config = dict(
    num_key_value_heads=2,
    norm_eps=1e-05,
    rope_theta=10000.0,
    attn_scale=0.177,
    init_std_qkv=0.0373,
    init_std_up=0.0373,
    init_std_down=0.0,
    optimizer='adamw',
    learning_rate=0.00345,
    beta1=0.95,
    beta2=0.95,
    schedule='cos',
    z_loss=0.0001,
    dataset='wikipedia_en',
)
MLP neurons of a small language model. Each row is named by its layer, matrix (gate and up: input weights) and neuron, and shows model dimensions 16-111. Each number is 128 + 24 x the weight over its row's rms, rounded and kept within 0 to 255. Numbers have three digits each. A neuron's up and down rows have the sign that makes its largest values positive.
A block is one neuron, or neurons of one layer that tend to fire together. Before each block is what it responds to, as a language model described it from the Wikipedia text at the highest values.

Responds to: Mid-word consonant fragments. Short consonant-cluster pieces split off inside longer words or names, such as pl in plural or replacing, d in Prejudice, qu in equity.
L4.gate42:105094132128079081107072093100076126166087184134129108085138119133117174125142179107145119122133137147099158142163107115131106126111144116106129127129111098144123121121145161090107118110158096104150074116105149122112095127115121165158103140140126105128175132139088129110126146113116115151
L4.up42:124105142152103140121116117107119142128101099137119154103194168146140193124124108117134123105120135184105127088143143115133096109127159164111173162077141169128114134114155140133131141129100117091158108153144139105135123128119136127140129068104159097133147081103141136072140146152105142129
L4.gate123:111056142111110110137121112074152157097144129147143129114131092105105130126121103180115165113077142175133162094094132109165150129124132119133101143134172170125144151120146144162132151124118116122123133131132141127153133118133168078117104125095101135154120138132127163145103130156107183148
L4.up123:131123160105142129106137158121152150104157093093112130142128141136092091148123130087110142128089141114132141106140167095132158113118088075145124118092139113097122116145140147159156142124135118133134143125162169075117136091117102118143109133151073159176140152143150121101081183143092142153
L4.gate134:116110123120141122125117180151130124099122171145112118085148124148131135131131112132106127136101134108103196124176148118104151162162157123136106160166184142116102125127088154142139121108130117170126133113145140150106128127094165140130100125116146142117122130105166097118135140111061150111
L4.up134:132135108130138120092122126154103068118133162202125137119101139160149124144122151142106097107136145080084127080168116104108118140136099127124123109109106172117135102144110162113146094107150138129130130102140092167109086111112167133122134146131120125121119142117119087118124131132099124122
L4.gate140:136099123119165123093133132142125132118115140115079164132121117194084114137167158148130101116140078106130112107111149132155140141105170162127134115138110161128136167103105168110125125140137072123107122088134109113105084135105159135153088171124116116166124173126121089126123146114120141117
L4.up140:135124106130165115120103174124160100143142147155164102134155160116108108136143112119086159103142137197120141141137121145146149146128144091095108153177145142070141138142137118123130137098148118177148130129111148122111115114132141125112126132174123083111097133145111156123093126135151128125
L4.gate190:156159135178143130110122135134141096121083138173138117105156114168117112109146144137085160129134120155111133110120091123141092157115130093143166151133131149102119133112084152133115131116103096135155128162161163155132064101111136168132115094139123082138164145145132148151098143113141158085
L4.up190:139149134117119152091184133166116102114146069147175128140102161084097116113152164129133135072139158106097111154131124148111147117199103115083083101179134128109144130119116138150133105143158118147137100083121106148128136096101141134141111148102111113107151115088127155166169110104118129093
L4.gate306:126102129138179116123128152140040132136121159142116152119138164141138182076174190127093134131113118105112116123134129146163158097137158125120126113157143104137095102134120170168115102142150133146116095118121136152149125161112157163162096121102106110139131120121126168121143135101097133139
L4.up306:147060170160126108103159116101133145135111156148169120133108125121113148110119135156144122126077113120091099095163106117156124074097124102136110100110120103122150089119129145156148125125126146136146120127116139159115123092116116100136148125104135148125136144112128105142131123106143131108
L4.gate324:079117116152141114130107113117138144099096170139132172112136108121142173103143095152117140152093108125108117125149130176088127138174170140111149121132147128136103158136112183121102117138100097107136180131125118135136099103129132128155112115123132125110165126136142097150124142121092167121
L4.up324:134089084131111094122111090132150168099121165149141130109118077062155149127118106127148121159078125140086147093146134161106109136146144121111126142129106152123146149095118144124142120115137146106129118160131123143134122079122155145151136111113145157116183140111116104132145110111133157098
L4.gate341:113096105153144155139086124076112113110126102147113145114136165153160160126119121123098145102128120135131176118183143122119111163122131183094122134117163115164099095142101189162090131123117134108129157133148163133158109140153154136119099127117130110098127106155141104092123156122126145116
L4.up341:152124082128160140170108164110149091123126098099114132113154161146166107126153081100128122118135145124160129146143126112142146167120126117132118118118173144089113100140142158153113154109121194125123164155163142133114125099139168114117122078140143135109108119154137078129132123124146139118
L4.gate400:131089119164120119099106171142170133132131155174150154138117119123129175142147102151088180085134128161109117134148134128118121108162123141122109124139141148132145110109120168119111121137120143138143139153166148130163105095141158107084112074123131111143135100155129137120110136132106144093
L4.up400:091052101115118136126095134116125115130125120140135128186152115164111139147136103104088108176136076101138107122183164107148134129103144161136135134113129131128119111131137120084124132132158128133142157086104122142158112149119120123107138173096132093114120136153129118095111134155087119116
L4.gate424:100122106146161080134155129116126142109139160132132209085140113109120145084125172169082153127111126158120137144134128159148095148148129158076151147134173115129142141115100166145128133111114124128110118087112141074132093080156161133133114127122122067120155114137105133126148118105128163120
L4.up424:095125122111152078100179099109158128100104145140133204093130138100080113144139138134118110145127126115111093093139085112127134156105139100112117127108131120116156132110098165119140109142107120138138145137128123157114088096113130109161134120120136112104163135088120073171156115160138139083
L4.gate442:154124139132136159136104107145076137100094135162112119148146161129112162111112155213087149132096119116154181095168121218122161128138119134111117123157162173146090094136133149123094115135103094099147119110140139159107162117095134142128125130151150142138114128107149138150097130094145142133
L4.up442:147115174121107113092173140166124132122130177119119085152131098088126100138114126123137126143123123106119067101149086142154172126149118140094109129145111171136130160141124112118177098140128118141098116116117097126106131142103140098141122152126129087145078120120131161183105096119115133121
L4.gate445:157121140094133186158113094102117147108113120161128135144082156154110154123155140174120118131116105126147122092161122157155109148119120124180131118070104106155102151157109154113122152119141142139119137138131130128081120127111078128175122124160136147158138129123108157147081117154127136136
L4.up445:127143133119130162118133125131148191106153128145182113162141153107169140101169142104147145117162152109114138119134179116126100150103125086159123129103147101093113118191118089136138146107148168169125163145129144172127176155103101114158126122123106120119089105122140108085123116127139110107
L4.gate455:129150123128121089091102156175114098109119129152127188075175117115141114139107118129090147127139103112071135124153151121093121091118136111120140132136134135121080127082108156098125120146110159127124154154130104154111151070174128112147115082113134108089144122124141077131130120085137133111
L4.up455:131142123107151093136126142157142145168147179129130162126112105101142107146131156132118104132131139120122101114118145150119175125093122139118142127135148122137147164129134138086136095117158126107101146092123122152126152138108152100137115114122125095150102169115139099202155103116120106141
L4.gate478:100117133080089121143147128156145121130095182163137169163124122114134146058150128114103150107095100092147096127107107098195131120113146114090128123160110152117134124080133174129132109110116165134100104158120135131155155136128135120106109120086138074153098114126120109139138126091073128133
L4.up478:079097127128136154172118107126123134120133147142105123073105126116155133122080102118139116184076107152075148095116176103110128133116129098152128166111133154106107175112137153096116130151152129109136138140096120060122115124105172130131113072122182154096128159145129144124115096097120118136
L4.gate482:101121111088100094113126150183097133105107133095104162119119163100139146069135149174079144104132117110159107109154118170097119133128138152106125123107158139173120161104117160143133121136114152137092098066153133112142124131180122131113121140100134108163131109159131165110159120091096164126
L4.up482:102148116127187093123148155154112100108163111172098114073114138128189119138126069125134123159116123083128133074131100113122144135146126138142084150133112098131108101129135106116126123172153110121133151138141086133124107116153122129132135094131133173091127152167119140158122081097156113151
L4.gate499:113159116128126104127122112091092100106155147131085126116164078120152139116133129109125181084141149133125122083075180141146164134120151129179125179122201148124145133150102119156112182139130148121159140170109129136131120153126135144134105120133050113142142088099128112112130109121083155132
L4.up499:110122120123130113117108114155118118121161159152101120114111111085156140128144070131118122086113131066125108093100128156124167161117141146165114162126181100111164131118116067097122124166147169132160127127141112163124117155130136126131122153090120145173106114133133143092139097137107144121

Responds to: Split-off consonant fragments. Single consonant letters (b, g, l, d, B) cut off at the start or middle of a word that is split oddly, as in b|lanket, Di|b|rugarh, reco|g|nising.
L2.gate32:108109136144123139145110145142113123146064158112151139117128137128159200088134166105084139145091120147105166122155127168120100084101104113134150142125168109163086117130099157114114167164096124103138141157156184147147129085140119103141120126143138080105129137116140135121111129097136147108
L2.up32:161174094152147152129087141127143147112134107158202160123112072150164147135124112110103100168123101144130146100132150091142104143082113130145135137122171137064135169125086131107130142108139151095166141160079108138110125150152113111153134126152141132111132148134109104132115111143177099141
L2.gate161:137107128124158131120111113093106103099106144162108172148118151129121185090132151134075098133119101148114145102133083150089135105128117117135121134105113143146125119110126172106126130159124118079161110147123152145131090109091134125153113111116155142133190114119108124116127113106146139096
L2.up161:156083114114126136130118121141150151147065160145120119137129104108155168090072119078135138152078132122094140138189150152124102065147115093120123129123147135101104111107150148146142145165082119100137139129194152101123146121178120110183150081125140136149179148118142105144139164072170146137
L2.gate298:169124113091138109130098121125108151139091183132070175133137133142118141126135111106081169123095125126119150124136168119146125087119120131141156130120142133096132115123132200116118104142131105108130176157137113100102131127107097127131073119168109093138189104149109094146121166117148142105
L2.up298:160144090141141087111098117133081151123092172123132168128129123129120164130117127117068155143097129181097146113111149120140132106103113169127156145102131129094133142113130162082105146136112086113176160144108136099120112131120119118099123121163111118126173118105082109109092145157148125080
L2.gate319:114089103103117108107131137125079123099079154118128162133121146125135155085119156106059152133105144144092133119157098127102117087101135117155117147115149108138113102106118191122141118143110134131122130158149163143137121136091075137135108148139110150108173048126120122122141098121165130116
L2.up319:157100108107099132127089134085117183148101138141109174136121161125106201111066142107128155137136130167108183133151107125128120103094126147111134159109143129142147097097140186125123111140126113092132105124127160093112148172135098136127139141127169091132166124122109170093145125106140104140

Responds to: Separators and article-title markers. Opening = of a new article title after an infobox or list, plus range dashes and slashes joining numbers, as in 1994–95, 9/11, hp/lbft.
L3.gate197:135136150138152104104134144140115112095075146158121167115125131128125149093118141132059141128123083120105144126090132163092112117141103107158116098119145121141124130149083160102104126152132090113131144113142143097093122077143128128144089078133107143117139117152141153154097138100166175129
L3.up197:115084147136168118099129112143126116129132115166129111108163138093096126176111130112149118139131119141069137137122151136082125133130103047135101114112097115152114119120150099121120118146084134142130149109160134102147165064104114137106133076117108158122087117106150129139092127095113141113

Responds to: Section/article boundaries, letter s. Mainly the opening = of a new article title after an infobox or list ends (= Norbert Mao =); also a mid-word s in names (Lesley, Penske) and possessive 's.
L4.gate4:125152141104087070112172111144126163152120135094133122158153136087093159087132128092135123082151137144133089112118110117142141117126121155122139119107163112150137103125088141101155121133136137144143147141119109127119136115127093115145129104104122089118137127092100127129131138144104125094
L4.up4:134116148108102121094153137139164176162133180140118119117123109087098127150139128113172110133114117151060135125116133108150173133122137104126162115144109117126090154135145123085150121148141119152138133163129101104121143128109114108143116087145130146123115149123118067154139169131143134150
L4.gate38:122106142134142133123118177143131172116134130089148147104147142127114149126132148142102143155150105136091149142118138142171162113144111114137142108146126078148104141160128150114124138148124080145100126113180131144140104137109182107144099119099108171117125116147169090131125162139097143129
L4.up38:171165117113138122111112169145134116156114147085128121120153159085079110159118148114116121144139134116132129123103123139115155119132154108100156109138145123090146141097114137118134107150099138143132128124162122102072117133170156123186116109116132114134136163094143130105151117122153126118
L4.gate43:072099144138141115129128148153099093129103117114118172127128135127185175113122144140052102132084089113120140107174110147129154130159134164152116087096147105179120087131105119132096142131126122101098094123168114151161111097089165129118130126127113150134185114129129139137148153092104132143
L4.up43:078087136105126111071115134115116111111110111139099160135103100132146169114124131155093105147092120116137119119144093130117134126141139161154111084073141087154133112135154138116082120158125136101135127111115089151123106161068109133176128152126131156148220114117134133148156140122108139171
L4.gate65:154148175127139142107160138186126136104072149113113168139149105124097143114136179183085179154133109137115158104118124145132155108163128117124161128122139126143106163133114153142130141133109100134128127138152171137126121109127131107143094114128111136106124110135127123154108172091126159131
L4.up65:076126111107107111139101077095167135126141074136124112131116125146151123129092136101145120070126137147141119157131111096139112118065138152149126147126117122134163127145121111171126159121140167134152158147111159156178167101164122137102162122127151103144166096130132142078102170109118080138
L4.gate79:101138114128158133138162125109112144130096110137162149108104092124104138126123123128109155161115111153119106114102162141127131107140096115104146154107128109169116117141088148117070127148110124131145164154133142164137113124151128117119093135118101109099157144122151081119120133124069139087
L4.up79:133148126111132116130108091131153176105155114155138115125121154113099112154158146100148129145162168140132141105099146124139156117091130086127157214144143080138134139107151112120131111088106150165133126184105134169178146140066117134164131108142102143156119109099119095108124131132094103117
L4.gate91:138110135147145127146136166153131115120124109144144151144141099143153118134137139172081185121107069118138127169143156151142113067159085143149126138141163122160093120156114136167105160144087146121131152118150123107088168091171121131143132149160127136107143103172149117143124140086102137148
L4.up91:114096139144135119105169152105141110061150102171131150104159095138152124145108145138094188091144104119129159130155169143144116109119126129157135123139145127126128103136118126164084164149100154113139177131174127134115160099140127140163122119131122109122182101172153081125133164082084146152
L4.gate105:104096142177135132117106110138126124130122153169118132118108102105142152104117115176094179087163097120156168124119132135103120131145118156150178140137123150152133135095122128129083143112160140103125114151111123148197095080145130114071105122095120120157151063149103101092107130137071171097
L4.up105:091128143134182107112143129112129100125122140136138123123118093077128089153176107140109143108126152108122139090120110093140123110091145103166160113138167151094124177106097122136141135149109080130162129138128161173148113101111119115096125140129108137138142070158149060170156129128140119111
L4.gate108:169129176170104146127123129108133122096087165101100119127091105112123133124136120196113135147115118136105113103087126140107134144133114110143126107099094111143133127154111137160128135121085118165141179156153107117130130070184102107133112111127124164108171122121116115109063182116124137149
L4.up108:094131125105139127098092069117136111127128110112153115071185126106118114101134093114144129132141135115119157117081124114138132179115123124136135128118159168126141149116155100142117160134117119145140102157097141151105136123042119122185129119124102143162142078125113122159142110186156139095
L4.gate127:128162162142152109151125149149069113118088163112124176137121143131140146094155138131065134119144128116121120129132140157118124137124146150129112122140132099154100141134094139126127162147131109155109109139159186095147118130134142112118099088130106111109164077150142137115116173141106177146
L4.up127:120116167160157110142141138104069093159150160102157117118117096131089084162126169137136094135125120141124124111141125153135155119154119116129080128111097083179123124193163132112121119169141133160112145119137121119127127128155153102132130117142135130113092118104148131128092120138120119149
L4.gate144:106174163141130109133125132144102140121095158110130162122121144154090136094149167158070147115170121143111134129112145155120112108118137123148147106119137110165128133148096137151125150132137119143117140138173190102135110092125096128132090083123097127133158074134137139130094177116134173121
L4.up144:083144150144137095152140111093073099152144129120146122109137129133095100131132161136163115126155154129129113123147115149112144103162132085141082092101117107179127131175124117142129111167144185145110162092142138152123147105114118094165130118126114122121050107097149142121098143104119113156
L4.gate225:114142141164107098134137146101108165160111130121139156146100114161153148109118169149103160110132077162093110117141143152131127111113127137120128107138149130174110109169092172107110147138112102138117161139165146106163109116182115120128108093137143103100174147150126115139128176151129167158
L4.up225:100084165144120113114146125094120124168183113183128109145127122128092109148117162129179121108131132116122092097177138160131163090146120141107125103130113104164098100156143141105130079175142131155123133105134117115168124164135188096138149112134149097120122153104143107111146150125101104112
L4.gate384:128158133112147151112124125167131149111095163170097152141147133120131111134110109148123168143129136136103126127094142128132118095136099111111160123144096177127130140135126164160124167180085099131137182185178140106091098096119132104117109074139087112114212101140142114135115189114162144117
L4.up384:121114102122133094097151127186161171145092096135123188136080098106146089134127100101142156127159102102089108115178155110106103116158129169111144097119131140154122136077124149144142120125136156106142144141144100115127136099128130124120127127122136106129167136134133108136145154124138153094
L4.gate402:119136176116105139137183161127148141114097096121162131168112146144125105097155163163072113124150083134107095134154122107156119094085112118150141081072112097149138107139110138114129175119134137123089123107138134135084126097133104115115102146171147109126159143128109124165094167134104114114
L4.up402:147179138155128191162161143102149163092111133130146104127102124103117119114147139166121139125153113116160129126098118120113144172102132104133123124111107079138116149107115091139124118076138187124134146084094086089118160134122139110181135164116120100141121143076115129138098116116113120121
L4.gate448:106116127127124118121114103135180127079077153139116183132131142147139156110145162140073154069147105143134155140128151136119154137135135139169161122109113140159093117136062151163111137144123147135132151145130131111134133108113130124126092124102092091119171087125116139134100141087138147140
L4.up448:091113161121135102118178104134153141141120156105108141112136128099114128086121114137129103170124137147129085167110101110155118116146147101122155141162159102168145118096149136105128098128134129143124112157124154104161152164141115106144109064101130141131153098109126146140160085144156117134
L4.gate474:102102169155171111099120117138112102090099110147095159093104100122145129139120146159108182134155110129135153107157132163098116125124139163140119086109131116136097139114121133176146122156128090086105170128150086109158096126137132140131111137133107115133169126154119091090143146086071189159
L4.up474:150143178138132127089140127154109097136096114149153133147133124089182147172167140112135096149097107095095103098145128147116097118150082102165121098086149110094075096127088087138111115156105123089161153125144127142108145098113105142174131127151085137133148134116149102165134124130113128093
L4.gate490:116113146105103119133111089130142140076081108139130158124133145120113140099149168147104167097134125141115160140121125156116137134107129138176166129108118129153119120138077162151124143123115152139149158144140146150145120083118111104144096122097112122129152081136124148136099176088133156125
L4.up490:121127169139114110118147129128091182094099143129152093123139123101102114123126147159122128126157150157085143127093100126095106111122170088124119168127142127169125119133121141092151151148140162154132118125153163110073146104130118110156116112144110154093130099062125158175137124135156121109

Responds to: Proper-name opening pieces. First word-piece of a multi-token proper name, such as Al-Yawar, Las Animas, Amtrak, Lube, plus partial bytes of Romanian or Japanese letters.
L4.gate3:146108094122133135122108130137131129159076146142104160107132127133153150084134117157094161101106129182095118170117153130128087111137090156119131106133158163143120103115142132135099160152099141089125141179147169118163137100123150112119106093132115101137182086143111128086127168122151146114
L4.up3:158081138128130123090119141130128122182089117152096124111122132122135106122138107123146143118106170155122134151118086136131132097159070148151096107151106161059160171122166129128128129150112120143158109146158097114099142074089138134153132118121145111174117136118095138110146121129134116159
L4.gate101:155151134091115151142100145133090089138081112086114173141151116168151170127110137111086132137112100152132153089116162110145143107146095138100134099084148140128132124169119151136100162124144138118120152143150132095157089099139150111124115149146124157126175147128103107129090156132115137143
L4.up101:188128133094122120162091124145111107192111105110111143201171133135137140134128079109129121099100123166138101123125148134158149089172105149115127109119119141092139121127134138092124156103148134102112109123143132104140091079141147128112134140180134167156133172133088120139151104148134117151
L4.gate128:122117143108124097123135148146148112113104122190085181105141095145164132135113099150108148144101094134121126134122159141105120089151089149160147126126135084174121138087126141120129127128115122097139124113155076120106117117136150123109110095147084137149190098131097104145127135085103183124
L4.up128:130111163060120110141115129094118140168138120134112129139160120104112123139073101112149136128115101160125110152120141152099117098151113089126119131124107056168115124131140105147131161145118130134103105129165131100097155113188142121143127093152100148139151137097129162110128140114152145173
L4.gate152:137105154115079121108175127097118119125111130143133133137150145200117180101127136113081119130134123137133119109108153134163114112123108116161161078098097129101127110140132131105081155122169145080148136110117100081124071116140109121112106061154120132142176132183124119148110152142120138146
L4.up152:132103173144154114128152185074092108124133107148170112094136174127137113107145127166097146163093116152125166166107123123163127126122094100141066123134122122098149113097117106123114132099122125124118101102101121118110089124096114116152145167140112146103128152159109113163085146108096119120
L4.gate178:123164151133148101179150160128114129102108112085149144105115198121111123103134143177089116144142117169136140162117133135113122129172135140093149144101118156124097141134139139124105167110123098126106114115098192098115148116121138116159107128161117150066141140135141128165127135120130137122
L4.up178:126155119140120126075129142129124139105098169113138121080177093109091115156167133136174140112172138153098135145105120151121124163141153099114138145163155140144135124138113131124142121146128158140115119143135159099106168144088133124195121152140115111117090118109128151131138161151145138105
L4.gate208:126118164144118124125130102112104120152103160130093133122098142162095175103157170148115088104137119158165181128111118153163153144133129135127178092151108144147144139136149153124120117136142111107119097133130126139118090140117167147143129129139153144145145143146081163116119146151139159191
L4.up208:103145173102121157128142114122124115128140083129119117124108124149147128110085106162144156141112134102179127129143118125116107115155123112168101092145137129162138134140117102156113125110121121148122141101124094140135174130141113176121130092100120137129111086144160167091173140101129136127
L4.gate238:129121128142119090110108096143141163129138182118126166149082076111145122142146182136150143109136120146132188135087149128137104094133118094162134108135158134131105146129132093124131125145126121090153128122148146108148096103119160141116088110105111128140195124117149155107118125141163140126
L4.up238:178153148142142122111158118146117106110090114128116148124094135133108165122117117148099106146162128081077103092117105114095137108171111123100106109114135116160134110101114163112136090156126103125132130110111136170144114150160132106129117137085134175105115126124107134153165113135116121097
L4.gate259:132151122155123109151174139126126119128074113109151140161116178136129137073116163152074124103149113124138109150103133126095105110163110122139137101110156163148150113132090147137112175093113121115135109116108151140143117088162127113091106128166113132094143107134122124172106134112102134107
L4.up259:108104111069110099137159160084090100139126086146120144129172160142142143118116128115093100160102105124142132157146131124123150113122125162150110130110104120142129069153129164090101143143142126117095107096097143158102149144153094167143141126152149115106158152132128121164125083102093097157
L4.gate261:133154156120127142111148135160129144122096117104145128105145110113132097132125157169121164144144115154102094165136174191133117082145070128128151095100178118145098135131113132184110167095079103146124158118138143120128138072122122119139110126161079113122185097124142118153108158106112151138
L4.up261:108092143157167137119081089114080082147138134147140120109143120134153137136140151141106092129151132131149132112110103117118126155137128140162082139134124187125180144112136121096104130133130124123135118116095128140139093105057177113104142146120141122109112103108082125119115120180101146136
L4.gate313:061140152116124083121169133128099110107122132123118175109156079141138132132166146172140143164137100152131131121104114126164110123112128109156147099112113148129139140121126125126105153109134121108099106115090150132094089091092169123150109099154136155106138122148117078156110108129142131140
L4.up313:070139118130114084122162172142134107102135114135122151100173125125133105148114119143125112160119091155128133104108113120119116092127090088094118090135122166140152133113137163083115125114112125084146116087111122134089094086119181116122122099138141143095139158128137081127089098125133130130
L4.gate365:116090145151095140122145139124143117104106125119147155133123174108181148075131126138055147103151125157137114151152123147095124143148136116116114107127190130124133098154101158135119135148123124148109128115148156130163115077138112126110110111147164135123121130171084120119096159084112142149
L4.up365:096116124101131120116141156112154109109120113098159161133124153153177122130127143111068120136154134133125137157142156104135112159148138127126083095125161118097146098162106132113145168142145123165104129096126149144109115060121085138104138144166140148124131134184126158111095134100126097129
L4.gate399:169144151115141132095154125085091131097089135146112179120086128117090124104167209149092136124151123146142119117097122145109130155111106120135138122112107118151138134119142136126115153151131128128121095131134156150094093121142099155156108137157129129139140120147111140157133136156152160138
L4.up399:148125119129129088131136129108120140165132123111160099155156152079102113114108110130187167153112121168122127119119139106131168135151090081046151156182114160105147142153134157109122139104135154133116110127110169124141130148142163107146130122114168132108142155091135125155111124134109118125
L4.gate405:108138083146149112099142125122097142132145120173170135064103154128161162133151141109110162068141108153128125138117125148092176109169113144108116124152095091100132145125139100144115122164167148102178124107093111108118116182088127164198134121122114103143121139116122142117158126090158112143
L4.up405:160141088168120146118111123082124130076131109135146130140132136141136131113130098149120169083150116182165110112138133165085165110182104118120119138140095116116134146100130132135135132154101155103137154134154107095110124164134121132187130146118116153129132118087111135125133109123130158130
L4.gate453:123155185116121110090125162129104114147140146106114121121107129126117150110125168171114165151123137155107156155100135124111108093152113107163144086145142112158142108126134121136107146152112141103115106111133142102106117102130179127112123120130104164068205126142112121120110188113131162160
L4.up453:100102119117143149099150149113128073105126132117163114108096143119168118159134116151134123136145115136138127088110085144140139140149121120168084104107129153127158131090133114113144116149127139121115097133108121154125094140109149133124129175068124144118130165150089080172119092129091140135
L4.gate477:098107128132103116159142149097121134107109117165110150113108113158137129132119132183072140130137134152182137121097135099130084088133098136151177140125144149175143144112146121106103162107122162087164121147098110101110142098090158139109122099153111104122171107113111081140156108118147147091
L4.up477:150104123124075085099151121176141116156148118122142145120098092134157110124129114122119121134102112127107132153130163104140165085137062152119108110137134159102151121115132129144108129086133127116145113134094093115148141113115189110115129112114138136140125188124115101112134112133091118120
L4.gate508:085086137171130124098114095134081102108112123114106124119127098157110144146143138177140117147121111146102160111134145151128170134120111169164154083116121178188117146136107118099140193120111115123098101149133135138154077099081158111113127154102118156129167132148129146118071126135117157125
L4.up508:157166119146127125147121108123070113139156124121086140122101138170141111114117147139114128135171133142147131131076137114069120148191123144123136097116105168164145172137146125110114124139160114091126146125141094106134094149117151152074118108114155116077159119127134134110141130136114136142

Responds to: Name-opening word fragments. Short capitalized two-letter pieces opening a longer proper name split into subwords, e.g. So(phia), Na(votas), Al(bion), La(fayette).
L3.gate200:138156150091097135135127145116134127145086145087133126149119179155127155112135164122097127138117087181154128157099132127186101109161114138141163100119112124114147095132111150109112150146130124108108144139137125112121138127115153140125119126183122123111190130127084147162139151119154137138
L3.up200:148110153092121177155097102102156105104085118103084121127099130159142140124117146169137116113138168138175163142128062127181114125105142132148116132139100119106162117085123112129140124091127095146133083131133122151130149154083098163116140183147139152145135154093092184117130103140155134127

Responds to: Letter s inside words. The letter "s" as a word piece, either a plural ending or mid-word in names (Dances, lands, Israeli, Lisburn, Saskatoon); weaker on conjunctions like because and since.
L2.gate47:128118170133151121110123124128089106132081119156109148130129139161127155114137141137077102122094092089120154127128135153070128087123103103153141111118089073150097117155116135132111105173112083106125149148145107165103123130089110149157129110104117152130172127145154179129123155097124148162
L2.up47:094084146156112133144137097107066094131174134142136090113148136148153133159155100145139168166095159118130141118138113125139180146133132155143091121123115160150147130134134108106116128086151121115076133140059143149178118136103129139138126159128120147133083128133131147166160070173082122125
L2.gate58:091110140129142154103102097174112076124136156116140124127152107137156150140173145133084166104094100118126140102111136139102112130125152110192128088145145119146143137127130124099103113167132139086114110201124106134139115075110154119139102119137125111139136096167099134135114111121148149134
L2.up58:098085127097126159117131094080125146147179101115119097136137114120133151158139126150120137136101137130172121093138118136141150141136163136115094127115125103167120152125147113131157104136137159127117133169151142157166126156076120137100149165109148154180092129131136157088113138143135140164
L2.gate309:086099140119136127133116091130080087111140125099099154127086118146131182132161132147120094128096121095133127128140109182133157105137123162196122073152149076186108114133130115099054118147131119107138137154107119188130097128135099114117121127125122160118147086117101134155123099126115169148
L2.up309:143127123131155149094117114109149144112127101155091158117131094111103135155141139151102093130166110128161140092122111137116121126090133176134135140091160094121110156114156111139106140111118136149148093122119148127113095144080135157156127136136119160161143125137114144117143141148164145095
L2.gate374:167085156116136164128105155116131134113112167139076098095152108117120166136124131129120147136146113097121170101141126149165112103129137110131135152120108109111093109119170127155103101119099109116119119181177134126108131138077106168138119169173092134148160119122132126170137136115110154127
L2.up374:177152155137144111124128122139081138146125132148161108119095102099175143093169163121139087182122107087121117092116136117136130120126095101158131120127122114123122137119115101132111103119112111090135115224143113164099103145139089170180128107156123161116124164113106116185152069140122108149

Responds to: Possessive determiners and anti- prefix. Possessive determiners before a noun phrase, such as his, its, their; most strongly the word-initial prefix anti- in anti-reflective, antiwar, antique.
L2.gate52:104131140080117119130129143142129132107092172119139132146135153206135143131137135145079164113103110151157098153114142125151118086145118113145144093117146139138130098140096115147103147137122123116109135127144132133142092064128153140108112131173105136132145105160125112170106174126140181112
L2.up52:164139109110112157134125188136175098124087185149160102150086142155164137142115108148081134134102144118154152121096139111144095102132116095131146093102141167125141095129128080155157165102134158139149132107121128104123102084150178131132135147131110099120131134173116146129092113111122133118
L2.gate65:097150165113126134138154143159148120110101123085105136119148144180128121088171136163129176120156128144139107129121153149178120162136125151136156109117097128150089112141077136139091161092123081137103157155103096121132101094160145126098110100149098087127131138177132097136097166112111161111
L2.up65:066089180134162150134133136146168057092127142167104130100145104134133126146139120176150169116129135141130119103133105131137156125105114115162096115133104143130123122120142131136115154108126127108098143126089114129142119082107200111107133112144113113114108099119143105123122103105111143114
L2.gate160:150140142118105116128110152147126097130113141136124130189135103166172177107112131128079150119073085119128156168107132148135126099154101129143125099112140161103158125138128147118100171140122096109127154132170132120119102110104138134143113145177118173120184139164133136157092167106116150125
L2.up160:073167157143121174130139120104053092109119070133157129136122169123152139135122187142144110160141126163126138099103111102153140153101127132123134113117154172164111137116105114106133140090101094126118118134108139172146088142131115108108130179132154126072084140100123118149129101155154115136
L2.gate204:086137167098127160169152178148128099103116127131092112168160160146110127142126150130069120137115065122151147109105161134121083091135129121145133108096144122141135166124106128097130164126160129139097107108134123104094096099121160127099096135184100122125168086164135125173096152130107154128
L2.up204:135109166073131153151154133126165147130096158145113097189133109141152126115102107105110134113097100101163094109114144133134074055150116081177127116090078100150136134143124103149138156137159165128124150148130115122108131114142135134106122131140100136139157079171144140142118148095118153134

Responds to: Mid-word consonant fragments. Short consonant-cluster word pieces at the start or middle of a longer word, often before a vowel, as in bl-ooper, e-qu-ipped, inte-gr-ation, pho-sp-horus.
L3.gate343:137114102173155097118128124117151109135132202135161161140123109131116123109171159130083136097163099140143134103120114129141129115142156128110155153169088158102158144110132173102125115116147090105138130125092122111141117102104165115143106117124142091135130118140103117121120133140135133084
L3.up343:118153127123148161113119126146109070063088114132141127110137130070142107102136151101120140134129145099085121121151121123077091112139134131120097124102171131115122108113084104153134115150083127184148106141161172124140149109145140125149130132130107128094134072093148082082148113135134139101